Part of a small language model's weights: MLP 1024 tanh GELU, vocabulary 8192.
MLP neurons of a small language model. Each row is named by its layer, matrix (up: input weights; down: output weights) and neuron, and shows model dimensions 64-255. Each number is 500 + 50 x the weight over its row's rms, rounded and kept within 0 to 999. Numbers have three digits each.
After each neuron's rows, "fires in" lists the words (lower case) most often at its 100 highest values on Wikipedia text that the model never trained on.

L13.up795:464448492442415521550557468480458510532513481590467492465471513500554484582484395583480532485532422550574417456483526660441525530436438515489525447530490463421486572528428450481501510480473459454554538421509422573613455485485412472468502495580596424532479597562496476552535441410535527551452476549449475475485434530522499567485452515466448552432505470594451457447531513382489529498468429468388471591498494549497574491472432460597449474518504566516521513452447549489506475501601501481661451500550479525518512472522476615569507545551453552512492441512464472472466562505460402514
L13.down795:489572484431482561443550484505474531461436488435568477498446463435468503424596452496494493547587529432555403541550476442537438477467551503512516467522478475475506543520540424430525451435523504525540591453514450424553438476411570453546512485454469442505544506573481520475542469471504494530482447497500456511502445577525371421493539546593607510584540507603480520448516495539528460512412502487548504409493507591472493547535582518459480524456503526451464516447459492602552581538474525529486536341524507463504637453460449583349465507567523547474448556488532466461485514537459577457
fires in: "i", "we", "would", "he", "not", "it"

L3.up568:448552499546512659604481495520468453457429439509483438408557426450537536529539458472511485494455510535541542488580492578501547518560518481527428471425499425471479583509527522402511435549524481494471442547396492451466559510564523471546543458526401571561492534474570591522559540528570526421436501492522518468530485475524585584524538391325498439465491512484515498518573423406475460490565501528523457478439504524505531488445487587477498439562447572385515425512443518517538482415458530461463409579500531466414500488588513495481484518538480510548493539411473512520442474490531448555
L3.down568:481498522436465575548446474433405542502490505464462457498488495449544540482505479495486509536514573537513484434611538456442533572394530454478465522537402450496532462461600484548426403457576448556536459520459537468482499550551520462479390516571475440487562533465473495494534492443530435533516493478524468517451471493524614460509496396472483475417465485555518477501542450525369438471345496567498509519440585507540554561568689552434559453524484453403515442550459581525506520472482467446451529576574616495513513533404493506471493453451479456533474517463492508548475477491556469574
fires in: "that", "when", "because", "but", "until"

L6.up83:488574520563522578525531559485484567524527508604494569518500582571524537500506456536503535556472530564417523383518524573540513522523570521513516541576560491591588528520481547514493566562501425525510532546492487517553576486497538504514528522586584555518522430566484494506553497543543453458501522577561675542498486541529517584448517576483485524519503550433531551492496547543514560518562566521426482607481564530558532545490653523582571493513585561557494538539559430518481538520429537447550457498474483556529533533517538674492487484537472596548529600502524470506487558588521553540
L6.down83:479454542529541580512528530483514427560470476522499536523457525524513515454521456472612528474433554533512518563487439530559521486419570519523537441437488506494557456491450498494505466483515566517550617568485504424525609467479506500558609450502434513580492577590474543417464468467408535417540514405535455511522629541504478460468517440389590549526501569545423487496466417548489491483428576583510619405440424546512587561520396417514492465521432475417512486436537567513554444425505554579524532528522472438517530490471562411512489457485560476451429457547447501490522553510462543526
fires in: "as", "however", "according", "maple"

L6.up949:442520522531524592488454537533463585520504481503519576532503386526504496475437480530518448536509459485472616426505494474540571501458593550580554444557449464499390501446504534510452451445476472540467467478468426408437521518509600470443555479467494460507535525546546477529440601504536452450479527534486427524485564532466429650484522509431469480547503534545413513431609487540421507430500513427491463617566513510488498544515476530482494441573498452436484485540525520431509496486497521547428479600481548450518521456605598489453477498471433532553432540429498555420500568472452545530
L6.down949:522465485547519475491530452428509511524512478554594420530487544526522458541542538436386556474525461492509488440472541496508440471551467459516632565490534495499461448611426515399462476512476433513426568550555555447505515544487451498480537509484508520507482523544536542468501483426499464440567488494459473457432469550508523493592459497545457469480504419503553463527437460479528516457566508465460500483460536492502494546562688527473582532455514563465474544443427517634570447390512517525434471505548524568445472502434499525472479536527496488478485577502496383496457518421536571554
fires in: "to", "of", "significant", "largest"

L3.up293:530502493430503498535492600538544482549480427525530488516476488454553527513505523563519462494469574457494527456488495490422511439472504510572493524523503491564435552533589565549517549556623397543486509542486559642471539550527502553473532551635519508465447544490481563528518430609534501544485457539538701509580504486518474521495494510463528520483524478392509432501508441530479518435557519543509551552501519577516630530448500515492518504472490486541517477555520513533497448541442461574491573516556494515486493454506485562488455518522472507422500570488496527494503496548485458444
L3.down293:509491508533496469500549501443429434491450607502529470488534468540496422400491483438534516495550478496541498521587477475594577509481552428474524457541511507482527636492361434400484423568456514537612533451622417472469552548481466458505601489530477555446481575484437447418545451521461569487599405485486500524442594467472567555443507510488505491462553529480518495490524550470479518546421517492467533535548494491424518441553485485575556499562467568514466526441485452587573559609511565507454484505494395587595508504404472452578476489530444563491468497580511540531539431508485521440
fires in: "as", "but", "matsushita"

L10.up731:546510497491579576476532542503528508436585506563530506440427597430525487542600445396518491450425557404522514404616516519443462504397553548552535492473418512462485516477517494524455486504479497480481553543454458419514463459587509473522463520445433439473514596501532462526470557528585439566570500465527492482506512586498441445515457565459510462594449435529540576416518521483440464447353523448489447514525479499405525474540459439546488485564487503582539556517354547491467548480509520423441456612586513552601537476504495529476512433432481522528505474480571481460479557550504485535
L10.down731:479458587458441515596572444529497476462482481489457533500560547400542509539478497550400532549524445576377508565468478533562564477475539429476440533525536420479397492591534484480579486553504472549557496578506450468436517509502429444512411437502486550432489519523458563536539579483535632451478426426549561520562488501449460530469566570553492466457412477472550479484471421398477496494575573549460474471530448578465573501504475490496458506481560474417476454410484470542422517481481469529464504545512492517449512523531581425462487530537582533499472544557409454593444481537403471526
fires in: "of", "by", "to", "with", "after", "on"

L5.up849:488420635422467492563467490529455473501438425545515426480585464484550412457438577501474473520504456449449517451512467497513480451495461474528560457504465530530514548534465444562486440465555530558458483472520553489467591418547503471555448558588429508456454447414461466431479445533435548503493490504449585564594540482486458487412512470503528525494564473476518430555411513464497488431456501490419432475529461498500440516554608549430528606481533450522491494473547610528477365466506482592493503455471494460511471457408534450494545485455488409551521493529506565468536549527562331433
L5.down849:468560525482496400493549511426550539454431515536537414573477485560555487518564489553537429388521410498538486602530416558545456483480446494467524512475504522492485464443555541492486527584470470409489486559535482528536417514502456594579455531537496468385494504451537491384579532602418538534542488525416514446460512522535494549539513518450431517502476417395451558529543443546517572510489498463595495550409491513533477481589438483487474557526599531487473427503366480411401459558546494484574527543430439554485455527446513489521590442479468547476520499478512510524456479467446546426
fires in: "at", "his", "of", "scheduled", "most"

L7.up604:531442498559444462525498452507493517416511541520461552572494461537438571470531505437523495500534490403499545434457452519501575475528619536429554577566508534398523566448513492490448431484490499537458547461418495532550478384574506441448555437527567477482555473596594504596489436524555397479552531462484495448468414532455557476510479604433575473361453505448505540466468472479467477526529544560508408529534502419526427515501475491474426465476491479543550421515438464387497539464482442520576484547584511515549645524552508502566472496421579501526457568478394575488502463528516479524
L7.down604:422468411457642589480460539501469497540485413463471558466480489473531489515486472515497523525439484512614517510509489488553498553509472448573477491563480459597554493445513555558565583464498474481526532517617452443495571566481409525553443538431472455612413435376389448355475518460516536532453489565467530521545484460575512492581510449507510516546540511429500498556548453484584469413474431455460594471423484491447484489495590493495572554540529517505441534448603489606528470577489459431433546407462481504508477507438501515540536467588461466472605487527540443421572529465522546480
fires in: "of", "a"

L13.up529:462462343433551540428510488547498549479483545510523536409456463551516535459548502479498565420456540510436559453504551536425622608591449481458498433446470584455488528569449531504464478424539579491563569437467484484521481592478529597490459482561507391510458501487478474484502518426553416486564462510486469495457477616502569500432572505508522469507407486587399544493498486515503558484529533405554533472476563521448507510612457586526536491517629568530417532457498524505375510571518416487542380464512489444491454425473509519471565553512486571456465412513562462413549519519541457554
L13.down529:550459520462357522397411451526494461484492434516487524477494457551430424489539568455480498430461508469492476554520566497361498502473504463574517474513595537491459492571499456466504552543543446541509523550440474422551549530572521531577467483513524511508487538442465447453463519566491517560628465563498566443505518543396458487445542461461536492509474578451499517454501445499576509539498491424489506479481531467568540604540460438528428497487540501475505474584458527446487620531484508473511527521476428512536391656555478569513452462484451460522389462386524412443447494559578466544
fires in: "an", "unrelated"

L6.up407:456506546550492537397569487605442583440481518452478533428459465559440529494477522400551537460388428399574515503549527487498559503605498557474542488547463484531532573434519447476440475469437391518491473443438435482546482477405501557491430461506464473466524530525443497465377503491548466453445483482540419549539524568461570454508457562498538526528498560487515596494498503541487479425489501498518424481476423472524610518416440522548587377485497505560448541556546558545527469488525479465513510625415528462500594493548502569448457547544472508450496508381458550434436540443489514520
L6.down407:498528558513526515402498438544469498474501508510439511432500504490452437490419493507493495463534474479506453485460573506513578484504486486465673558582415394443537514448495547556499549486444422544406486447604499496503535580421405416521525506527548510519494467524466535473586544411411565435456547405546418496560515451523585496597479598461519462459525492471590493469461517571505526380531518524589498515589497468521470458436521555508366435567471414456481536478534528530558430517551479417494478561561436559542556512503502564481406496513593508493468576457575536459434482472577509479
fires in: "a"

L11.up898:521527497468474562495505401581444556450475435493548491491499407574425466509588446457480453530483537499539419526524515505435467556538499536523492474535361476537499447511597507530402460493491513399551567452519524518497470587499544578462511472445561476503528427478465498488380562487496441489545473499536416555481499623530507556448541477503565452471561561438475464490538446495536490490450449526474492582523497459598634484498458442552507492567522560549430499480565570570430584474425505426525528501482540480487518507504588514500531458481416454321490462393490498442458483487528502633
L11.down898:393449539512489548477503429465522501534510451427406542471530374510547426482517520500541565461454541590461461473586506476491536496476506506468444474499468498437408422490477529462526529578509476563550546479553460416508395486464494540503440537419425556493392530580459528502542529479443552521482496426511489529543476619513480558464557508493571389536548497523616506557493500492545575475398487524474450525526522534494506494492605412448541492434523434523429390480648482591558601569564541452545510460474544485599524545548515449533444559534551406545572459467426391537523421461497433499
fires in: "was", "being", "been", "be", "also"

L12.up844:519389489480558588487503488505450443490580543604444470471470506410587500521469499527526478459480481430587531386456587531507535505451477463479413548524496482468518637513513541459449485482465501443518549523464377580473474502495512566496498556451600469504531635467548468584396606446606458541484501504570613569489429492496483529577561616515492554509439445438507630453536567535455575465493539460488417442583465411490473432496458539551523429527555488633433535435486499524524465502492522476532531524517520502542451497483514551472493516502500483433453494521499453441507520490517456528
L12.down844:515554518516525450549446603474473562505491438475620536546527479493556499591431534460455523472448505552479477515442521483514445553420473615497590500456481513430451533576543438527464483509514487480582406475472470504514519493480467498503580503503448415510534495504387461452476439505502557587555578477496449517523570492537558513470479468560474501438422488469557492446507443474545403493498307454536466472546496477529508525653533503475485518491433375468515412488530513531440474535490545490482559468421375512468583408487531557521491478542533532586574453481550479533493467539403543463
fires in: "he", "signed", "directed"

L7.up154:531493473542418511496509503508563519585465468589459471453486475587527597511566466518554509428435542469579536465560499469502534564536521556537516532598468541566430492497500610498580566506499503504530439511498557573445447557501406524454475461479560540594513609530536592489526504505560525488474482510515601512503525534461585516625419481509482515543463522427527464477513504494523528473515626486517441537579488507563518487398387567585601464478531540500577476542485453466495532491526541496483540585578403514542545510535524441476472613519540528482471539482481568469415492463493468532
L7.down154:536495550443520440539472528546445499459514596379561557448524530478439563463503579482511647523628590557501502487423540479509449545511516470479559383568424514484501557519518563478540564507522489544429549493450496521513454537525577527465454520576463480433508534457502436507646516559509466472492551535436557538472478476438502580556552548554612513508450495517585460493499513438466367549519470497511514574520511511491531550505421406488452470515452513493420540454550493507533474539528495502495517595561555537464490500470422501490502517533483554451491510670556511508518437578473464566
fires in: "goodyear", "for", "her", "aged", "bill", "0"

L3.up801:526471497476475448556503509450606504556517520447397417507461611491490493562537527483494490494431585410485506491509498480417500480469566482541481463535438393569364510500515493596491628520535438495423483475452449442550499536509472424435468560542522500475456494603483467545456443530509462502487547519473271517522555496488472467365512486480471461525476427423460512454463483477430572512489485509473572463383528531529495499514538492453625517496507479491477474497473523569508444482503438584562528396598532427428477430584482640493489499554496461438480376454502474517545533485534554483
L3.down801:525496518543464426473544596530426395501466496526524394524522520531503489496510486507435542541529363490560502556651466507486469478515539426490449519500425525376553441450593424512588511573561489515593470495585573414470553568481555484535568531498469536483504495496488532465507571471480534503492426529506575505501594533495541493515479543508505564374460459500428500490487469561542551524460510517582509492504482423535548578587405432541421586480398554509454575541468521435471410627607501476481457452446480492504567471404498402545464464474506563515487501532621571493494435595443463460
fires in: "at", "of", "scale", "killed"

L7.up631:410455464572477513452477513509461583501433584487535491469571445589548537494459514420576517509603493538593476515450512557538586523488498550494474480475517468459449526503572454485489509531459493553563541572529445514432485490491589499492412540567568453468545440532494509410516450463465465484493425584585476465394440535643502495490465436439455517525559546434526556505559468472488581410421438527592505556564447486524460538518496480497485530543504507483478429544439443498465514476414444507545473551509470515499485521513566540481496539455499536404422454467458413448483527553450517568
L7.down631:510586502473491514469559498474551460493487390499502411493439546539515443560474416521439501425413508503498467534578475468491524522535497456522514540474564462528520526524442541549506502474550523504547540513515547607541495442465346500493443445441436546523460550531474490485458544534532500555489537405420500602522511590504482435480543567572563531523544402530486447500500522537481434535570531421474553492481492525529532521445403491517590469428501549579590573381568509472487429475533564490470505494473572477532528515468453460565449436566410421620585534449556522496484509547449496446
fires in: "of", "also", "was"